{
  "d_model": 448,
  "n_head": 7,
  "vocab_size": 16384,
  "norm_place": "pre",
  "norm_eps": 1e-05,
  "positions": "rope",
  "rope_fraction": 1.0,
  "attn_scale": 0.125,
  "parallel_block": false,
  "init_std_qkv": 0.0311,
  "init_std_up": 0.0445,
  "optimizer": "muon_hyperball",
  "lr_head": 0.00591,
  "decay_fraction": 1.0,
  "batch_tokens": 131072
}
MLP neurons of a small language model. Each row is named by its layer, matrix (down: output weights) and neuron, and shows model dimensions 149-297. Each number is 500 + 40 x the weight over its row's rms, rounded and kept within 0 to 999. Numbers have three digits each.
A block is one neuron, or neurons of one layer that tend to fire together. After each block is what it responds to, as a language model described it from the Wikipedia text at the highest values.

L3.down995:497518513466506492490505547444498495543466449529499527527580530497470505498532528500442532517520525505487501616530541462533483546422469458501506520531477538527483486515453465468488536467548472484587554491477500488475543443433494471466508486482549472503491458508482516445482565575502541488522460513504582525455527489525445504431472543461516509458455496490419475435452533515548481502464478442459439433476537524436543521501535463446473481621515530512
L3.down1461:511580520493571466498563516463539442497525515510468446463546479477504489465508475489495486472455428498477492530570547518519528579429514523548540423489427556485504537526497441481497417514551514528554525460517452450578448485519469484496521465492566536577509507497587484474458486428513504452540513524518426488530527451567489521441480476459507486491525473550485472468463459559494479507507463533492491428440522472560556478536523448546558530556526544518
L3.down1966:475501551462543470560488526509544462584456532501405520447583578467469505456550495612466488511536498452487522569474527525480464513451504501432446502526563558516516494492513517508502564473481548455529523580481575432547517586496521524464490449436522500511551447476533560537449504527559448491482505456483593542515530486466457422488474467493509428485501460493540516431490493464513512445519498540518438515508405461464547468579442517481591486546586515543
L3.down2351:522503481442526456593610488487487526518516448511499523509415587488467509495563519474499561454443470501473507579479513457528547530492574502499467479549479495439530577514466490472425510480512574418475631491550488522475494506549488498487509540506514443500492483510478515492548531493517470472521438517533570488457520573481544467473539489500436467439506476515478516492495591520490504481402491414481430481463497538516532470560502513487561473563581596462
Responds to: Line breaks right after the closing pipe of a markdown table row, mostly header rows like "| Name | Builder | Fate |", occasionally after infobox lists.

L6.down1324:471502498448486522492419494403505516490515485482554492482512523529442508557495483474455494482517523560575521509556504476479445540513497513572490449464537489425507477522523421511463444503465449518525525463517496459477479493528498460430543490481506482554502596558596545491499475517493471512531481453462503456510502577504512475452500524524482510533454446539498501597526509444539484452445515480518498472565469433524482488501455493510527583422531535496
Responds to: The article "a" starting a noun phrase (by a score, a moat), and single digits in scores or results before a dash, like 0–2, 6–1.

L3.down25:526559525512522479488443502480445496518506537486517435506514545463489532492557544518529488517497533416566461524468490482498499553467568563525501457425528565509552413474558458500564473557513532506529501495505532477567492477501593525556526491495524553525477495386469565433494521514473580467584471494480429470502530532519502470489504500549498414484462460440495509521440490449478480532458546512519591530490513401534502463538511518435398421481459484507
L3.down263:561545501511569461530489532472426426502456478438435520547536520447513473437460475519487467486499505470506519473469509510533458486485457440540518462450499508508537513458563503473477553556549470464495518531463529549476440457482502447511447510468525440529464457430524560455429481470390507460521561592470517532466473548539553460452546486600480492506489530483514471520530517482507525513590460527525550417564579475520550480498492492479551466560501476500
L3.down2537:526525485447534571504436485554475546469477546512517441540532499513523475511500537464469535452508479521567560461552470482506441434529431525509553468504543487495429485504542510534571484491450410557574478503559495521488543433469523480547502416509407509531534541470530518410568466504487499499556509475502467510493506571468483472476534482444461422490557505551466534553510434544508525465500425506534522457470518469494484449456418573460501544518551510518
L3.down2543:460532539482537488492462516486511542485542494462492431505496439538421475511503522525464536514552490499522510447528603421559487459524527517502457503459555426464536548582418487533487460446481544557538465471562482468461549460511506539529450437447516520425520596497520554467458562515535514467504571465527432492582591554454537476506550500573489460467524510516537493503405469520504500489485509445465463474439456408473476496456512450560454555528503472511
Responds to: Minute numbers just before the apostrophe in football match goal lists (Cooper 38', George 39'), plus the article a/A opening noun phrases in prose and titles.

L5.down460:482548497500445575502512485467442518554503368519569495522558506504469526492487519496476507532535523453536545547508419537529550510510434494543500485499553476472440536472488480491492397565573476520550554455487498565508489485515484490510510576532465441533612492510462493531504541454501462544486435525430505443503514488509488431472528437510494531450454497481527525527463484475611514597465466464463563482510574512521504507487573460446514490491495503627
L5.down1476:459586501559514540484500557513526511465524511450484466463524555491484570515548494505512532505528442502462481579466475511523552523547493454562580403495539496469510544550531493539512442630522472494487493514523562477518483519466503494458488484425529501483491495461470490524528517429494418462457478484516542513472466430533487490583508449512454468462521439560490551477498452496540565543503489438443517541526514521444467480539524493516411471493488471558
L5.down1554:643508477530486438563496513430405481513496502477502532523512521486512536524513537469519458512532489466513575520436587475530501574517462405415462583444482477476428500541568479486485520499486464419522459562526592530410452537490547495492536506530503489487523500494578466479500507505490538539533481502442471495499521537502506487428532422449570506513503485499463455517449604515496470495471544472581524514497515529572487537501566518507500453531443520548
L5.down2150:566471461536517488435463469547527477511488563499457506527529537469485513508433540482512492489539497473572506605471500499520475527493487508481430458472541527524480452540554493480438445575508480573555442430431505480461511560486495491507496494504484575480528606517426474533515457462522529579505513528537503460471475443514506549448480452454459520528564480502513543515532553447572510550461429517486479540526554495472507517436533480474497531436482507550
Responds to: Prepositions such as by, of, for, and at, and words like band or brigade, just before an institution's proper name, as in "maintained by the…", "member of the…".

L3.down426:537483476469535567500461485468587493436484449503542513500466495498514643437430552500530472463472513472471515509495497412471512456463424388537462476534567502423463546489420510508502462544577447489501442524481489539541500498502513534565518538493470490541466487534546481478520544545484543480535559479574458502498523527461548503504454440532529490521427493511541480523441446524567512507525515459484535509434453482510462500517514435478557513520522527486
L3.down800:531427562507527518567476457466518542494451414505554509459542503545500641497555507529459515500503522430497528508452509419499508487464482446454479449497536508519534485481462493465447462514611460477518470563522539497490446484528527565620494512471472456572437493483489468471490523501555545474544458447485509425494533544419571482418494511511497495611523460508538515495433510490484500524524476501477470511506493437533470435536500425491561534548503501501
L3.down1470:526495455499462606503530525519542531462468485558480526483484531519487539439486509573502501426502522466464465507503491482486494492496468486456501465530522532494462462496506575490539485494605451522536533471422514536459443568455497477570429500546461485485438464513555542494585557510486564538469567497484439504481506513448568567516479508567525452531490469489465435513546448586459566542556501510508523532527506502525518509457499491461549533498526492467
L3.down2151:540467482449416540550527438499498482503414501513487481471468540444494469493480511522529556462463518436472505485510545541432505456509506465465562422493553537487511510507453531439447482506436442513567533506492476466522466521538483551503511518561484522510492470489494477487497540479502510527516574441525526399513506486496469514494505479498525461481470549532560494502462409425519550500490541472536434540561414513515496527568494489525529465448554497410
Responds to: Commas, and sometimes dashes, that close a long introductory or parenthetical phrase just before the main clause's subject or verb, e.g. "Due to resistance from workers,", "also known as methiothepin,".

L6.down2094:550454495499480471536538521560538509533530506490568492506531514498460502479567511520518484438472495421493510429510433538596487487475502527516547428437493516460530485446572474415544497437515491461560550528522433488547435522436480477513489502520536517446528463595486492533531503542537550475491555473530433487524534472540462506479601540564484510536505542507555496521498449540489546492472551449599536511530454471583486451550473516510474535452549512553
Responds to: Single-letter pieces split off inside words or standing as initials, chiefly "b" (les-b-ian, Fá-b-io, (b. 1952)), plus W/S/C initials and table digits.

L3.down660:453492471520424449484553587519462461518559443443472548588545563501479521515515474472530450480566481444508521545409479551495510489418520435494442537574502534491422531456518543558491475452474520534542483531543477535516540544495429561445439494457501483545644485578517485498501525523527459535494492422484509493517529500467509435460505508531536418491509513482474543468524615522513498536497491482535468483525571516527504490559511535476534490520510474633
L3.down1066:546493494491514554513559468476506540455449422457481517479521536507518585514511536514492453513468547491487497489478451523468486526449535553465524447536443506555449462506527568498433511496515445541609558561499419456550581564467499509419512463515554441597495467569460468491413567539505529451461481467541510459461513510504461488530554472568475502525518504454467461443530496596502503577479455491515491519496521527581522433528512440483465508564503546493
L3.down1088:461528427485455468524527483451415490513552519492439510517485536466515542539509443573449458532519481499513554526521462460462544506488571449510515515571441533413490492508390599506478515524481447499575475407520490407541513466593524424504548415500571516468462501449501448538488563461549539546461498554491535441481445444521488449496537517540490565493493490431518445465530603502474539625463442486523468522482497546456463551533551536489504516484590476532
L3.down1282:514511508387517440428548434470496509492502454487432515481520567478485450508497518515563466465509549470519497530521495420578506537483520484541465491448436512597430450524470443412525536500480480503521450478548478533431584465466523462547574383539539455507468546537559461487446455456485497485473538529516513500451515466466515488456479439513525511491572543506409475484434650522516500637523473510521440550418527504564531493547514471553495485557559472487
Responds to: Line breaks that close a heading, paragraph, or table row, before a new section, table, or row, e.g. after ===Weekly charts===, Swing |.

L6.down917:503556507458531524504502523470488533491494553556501506530510508533427535493515513508455471446520584489550584540534574535473498496514568433532470520490465515504489453541453491556554462515521484433456520446556463419449553594457456568539500482534452466499499450552555482480495503477522514526488461443422524595516468458542468528533534522491545525510500500476486570430546458508542484520521496504495507443458488520594493450524530471492494583494545390467
Responds to: Fires on adjective and noun stems before a suffix (strong-er, short-ened, dram-atic, evid-ent, Bigg-est), plus the newline after Markdown table separator lines.

L6.down1035:567472484446470519441497533514479452559490478499481518550464540513487508491485528449522455494486511459508532452445506477526490535465454552531531545490579521555480561490513506483507427499547511551480506476457485516523459461550452444539450483515548455519548491470469526515440449524484491539566433463478549464418480442496492491509510486442516447469414521448554504473492461549555482642390525523504458459483525466482544504498505554496503549453486456596
Responds to: Prepositions right after a role, status or appointment word that link to an organization or position: member of, appointed to, elected into, sponsored by, known as.

L6.down1777:486425428446522478531486520580528493445563567437550553522507467524482480540539522482521498474467567508510477532551475464576512498496506506522461446518558499512566453464547447521510547587555492539459480454491491459453479510424504514561482509494422482527527443535544452533534598555548541514500476526458508501540490517502566490485534510511540578566459445438433476557529485479519483507478553482532486503475463594509478501473524539462512571474481502496
Responds to: Word-internal fragments completed by a predictable ending (di-str-usted, com-for-ts), the invisible space before "/" in coordinates, and table pipes or numeric cells.

L5.down26:529511537562513510474480448495459478559567421489522547508560559479452587486492471500475533559472484426498592512607478470520523519600505465504468454579446438457483467447519516510425479503573502484575476495472518530524548478520473517486492422502553510513479517525527521501517527435519473497452485464537482481513410493530512532436556546471532530457521502486481484489476488517552457492535397479468468472385433435505487436545490542429484503440535498497
L5.down177:454526361523490470585414525458486487511499487527560501450479447521471419488508545494553476478527461520516466521546602428517526469491538516516519428479515432523580508478566424462500513489508483519531495567495570521500516525512494514518441499576504518434465491563461501507479490568464455497480459479530518466530487421424592489478540549558532540480489518557536475550549398515542448462584524440581545530481481555433468458493541531541451423507415461459
L5.down1008:506485458508438521476482467511413574536483462535402468513477512560534558481587487488521488484498502561553453482484615449534506616454535530440478487466496487435349510480482476540481510563555505520484481484504444430538520438477508482424493508489522500460551478528433531534465506548543434511547463507516548511479497487507520489547526565531448481436435520476531523482530408535522518461474565506496520471510518486458534561471504564561541478503462500528
L5.down1562:581539500450495554489502462495552518548468494445507502514455547496444465420466499419500468504566507523496540507500481454490476483451541519608501449502504576463565431500453497504488491462481480442476476500537543439553486503540469516479513585515497531454470479541459509522500556521461449506472488492451450418521481514455491457520490471491486526470499517523496460434539508499536474534442534546477524397521540532487437530518567518525433565529486455470
Responds to: Mainly the invisible character before the slash after DMS coordinates in place articles; also census wording (all, median), table-cell closing parentheses, mid-name pieces.

L6.down911:458488498465517476449451442484399456508458468582428564544514534484441448547498506516514539527524438535502521542465457519512435466552554543498499516541521420511508444537434516540542499441525542484514540563517465438508528464540441470487455514506543498462545497569502530447536525482471490441542471420467497431455512549529498440546531534456521535516513475457422489516476480522444566510466424524508483497574456447465464526503472513492498479474458511579
Responds to: Forms of have (has, had, have, having) right after a subject, as auxiliary or possession, e.g. "has been", "had a", "have found".

L5.down275:452486527481499395507467456525506554501475491585537520468481507555441511509562465511444473513513551489429540520497486547444493508489463485544544513488539505526532490476503476465518453497490507552526428526520445499432488509499521496540484441516556456514541527643515498490463448517504519483534549578499519529451485456522520541462492443480502482513580468490477507507530498491522513581539461483515506393451557473544506469467500487557509534462522503440
L5.down955:488596508538546535471468519504451554508501474521457526543517519522437504502586510427492393487477536520557522449479533466555512505530550515502520517552512445489488460477482465461488477501492513412536522504540492544565513509543465496535513492472461578475513502466516502520523453584517448529502474468497438477476467554517460481449484575522525419547482504445504497543546482472558511468438548455502477507522509480504501493468556487531512474427469544456
L5.down970:566535525478445588495534431462541515433489457491465440533450483482457473433454478523528500464506513503466545506555476509442492524451538568509528437502581427473536464463551560488500448408521466515538489541509539421531504505451433515443512535568540475456507537542519423526506532523485467518516525543499537470491564564524490468562453519417448536451480539460524589476475458457511545496498446472528384491545497502448508525548570558487529487487510487476
L5.down1616:580497468510520512546483521498513552477521452562486446477521541531526461420524549491432520488489514448494550540552506484533457537517480469469457468457517458489566489493519505509399449507498509519512517523471566535501491454498510501485469541460534534471496507553508468587502514517568476447490510417486478467522503506477457450430504490571495415571454540453517498485438518537487524459480517437428531468544543494522392445519511522476538530473474521529
Responds to: The S in U.S. after "U.", plus second parts of set names and abbreviations: New York, St. Louis, Warner Bros., middle initials.

L6.down2077:477527497515509523487477520533512508494588532493508475457502478495476491541492514557502494528455538508463442489443506480481517508527604552501479472567527530486556484460499477469493535462532476580526582567481437479442502400421508487514560510503471534475492547511514501509544500522527415457602576567538484519490540539558543511572417502493580450535505462558520522479471386510535506502547488452495527471560491483481517428567498540513548525436485555348
Responds to: Fires on the last token of a sentence's subject just before its verb, e.g. surname endings, plural nouns, commas after appositives, and which/who/that.

L5.down292:494482553507456500486454446466499480511465526436451514527495520513535521549475528483491604518405442474548460525426459496553583460498511516487505552505542514463491517528467492478508441536478561484492567540448507541531448501503564534543472463531551479544433464451485524507566519510480444500595426539515518523450505520463538506492551452517497523482471458498479509489469525451490519543547453459517536560498505515555555493477545502521444474497409521538
L5.down317:478561529471498581512449519488500540531489481455483539537570448490461553531529450533548592397478501468456501492571481531479563467452529530493553519478572492532574524485454475454526548517477455476497489448494559498551527518522478434563448516511495493513453478425495500502480539435479507528550534458480492496483486530448554373549467522475542534515485507539483496503540530470527523534528556517493603500477444504545486576528506510432469469517486534588
L5.down422:521576442531522405473495506483538499503515500455541493544508505492470426534498536550526501566501496524531467497514460445461459493428512542566505447497520514471532464435539476510523458574496516528570610448469532528486490427494495479560500412484564538503573503455548518425430469512491549476511541451448477458531550546530527463488542523502511513477499448460542471576473442535490583552440462527571557542477476483560505513465471511479479511469484531523
L5.down2353:452520521423496458523488498408458500589439537444537522518535553479459516597487470462519446486501525421490477558492486476535499472528454465498485496487503491426473550437443586441494486574577550516545544550500546473457508544544473476492510456567503520612558593497462536484505515505481482515564500381514473490562485502558515484457473567520491495500529529523491527446450477550463502483528570536575547591519526480526509528594475466533448530559502491547
Responds to: Digits and en dashes in sports results, mainly goal minutes before an apostrophe (Ozobić 4') and scores (won 6–0, L 1–2), plus weaker hits on scattered prose words.

L3.down340:454478544491543449534525474569417527466566466598524545510488466471494490516564470489530497507498386480526468517544424456519624517491491516468564538458499420438503481536490506466492540525510413494473578550519578501440518451488535526565511480519535535488458534498538524466535403563520510549519492474486509507515482495531475502527490547485514464584521539442435517493519479443464527513456516508441488474562505508543479537516542505546538540485515403506
L3.down835:465495436474450487560497460507525403528439556430458515506485566475520464466557436430504473534520531513531518514533495455501504517548493487521511544437537480456520495452482459497547420482435501439522504487487441551424483541510493425475469545544533540484528457525438488546492488470567526542531511474439471448514490417526477495526459561501480440475523512540566534502478467514508440456469500494495536513541422544515419503518425489556478490492467544496
L3.down2187:490541487561499396535537525624476454512521517468512535552523555506525559457416519491476475469506502451518491515528468498503499510563554530498487534404451586463483528460540444478474532520511406427386475518497492550445458490538477431528456548450531483474431528473416528501478511488481482552475513508526547499477512468506533486473542516454489475514398556484484487489506478473536518487505465500556444501556448512498480466483467445480557493486529518540
L3.down2202:466476547514557529493394480485516482459535562475505517514516450471442490497534511460492518534526550570546463540478497518521564506470448526550595496531533498529530493483524437535506503422488461503458511547441467509482455507502556467560473483481523504510507500510485554591517454567487439511458544493543623465510512491426492548570583457517525472507508441544470557455540492436492451465454501573523507528474512434525426556523501489496511453467472543539
Responds to: Mostly the word for or For (schools for girls, responsible for, census "For every 100 females"); also mid-word pieces in names (Ben-ed-etti) and York after New.

L3.down1510:516450507474499402522466455523468564583504487493552542546515585486517451549476494468502501436515468564543490517473525518506523472484504405487506535517505517446546542507424458444451499416457429508463554518499461531513494451529545499522492541496404466468577484490490514471470568457464509473507480385520423483476526504542441506477503561474561480481426444463511549561441615493503439464482527533472487450468434488473518445470481507487427505536451503495
L3.down1653:479511443409510548544483522464505499543583494470410500539500511519492491497418542444492521408464554487513544558446543502464522472594556493516521497468491522516503542533471527488534522460495430459490487524415485550531499451495485463513478495515520507489499539495484475560521493436518484498505495511460515600452430471495490521475504461481543562538474563462488472464434541458504513541563524489504533478477501522504469546482523512481523493528541436554
L3.down1701:514511501468491446495508516450424506489544502482460505538498548426474493542478560498522503467485510485502410507342511468570432558531530512492503573512535492470527418543463485498498498500464456535567503539551495439587536495498523532479483581479392439562509507461480515551446454525449452438525456425493529540436487513475522519559433496468528540550515532546548547514481513500545496498522440566484545445477456487498501525483502511507479516464519439472
L3.down2171:559526415515456505546474478466461492560465475519437547482473472523416455471512550510539531481533527454524566552465483559396522545541535473504475498522563412514469464445483508527507519514520487536504486504586469552473579538470571507424555481492434519542445511562485465535486471482527474474446467482488513526471504547450554490569544451464554465485459510536536536566476540504518493522501520498511469498535549566567589470501498475489498557583492451507
Responds to: Light verbs right after a subject, mainly had, have, has, with, get and gave, used for possession or as auxiliaries, e.g. "had been", "with the three pilots".

L5.down798:503535477505584441490457500488518451563535498470460558452443514444465589573499526472533523476479526436499459428452479563462531556556495490515500538574426457503478517475486511552472516545495542456488501516494514437489455528453525550470518514518505539453559485497452459479609527448477479525441457549454544487457510484485509519504523513474471479481520510511493480565446478497510466576565498570512540465552479502496477486489549532616434483610507546408
L5.down1114:525539442448506505568530448505452481535555518591480492535476525519487452502489503499477476505526501495471520578457569498508510540486529532484474513422518558469451442456511450418446544461550511542483537468499514507509434502554470569499469530507490504534535555558550482407465525489430463487527500443507458563514525519470466522507491477442481529482461495514521488498519467551502550494460561509477420469528520563484500419514559524536565575474622540569
L5.down2250:580475436472462457557528472488535489507565529534500501430481490462505443487498440497499525429485485502515452505537430477459516418556485457537534519444505629480501518514531465464491487467562524511501484547533512533545465476536461573471419464525505499525475494475469542475525518502478516521511535533475540555495585478500461534571446513482493503588587407556570515518494488495548460523488518445521555542464520526436470476508503509545475499527403465496
L5.down2487:533499466413464494522471482443393484516543555526522472534538486463454560500455531553527530518523539480445479533442469457553398507579547514516505527511548435456441493489451469424538462449505513532499470516496492459475541469474501496509493493518537477509502491545545555422504537486522512465548530443500530542456482539483479505455429515546538516436524486470505457548521498479523541516501470470445502396479522470525458432518468445502496572450486534505
Responds to: Perfect-tense words before a past participle (has since, had already, had been), and first header cells of Wikipedia tables (Party, Year, Chart).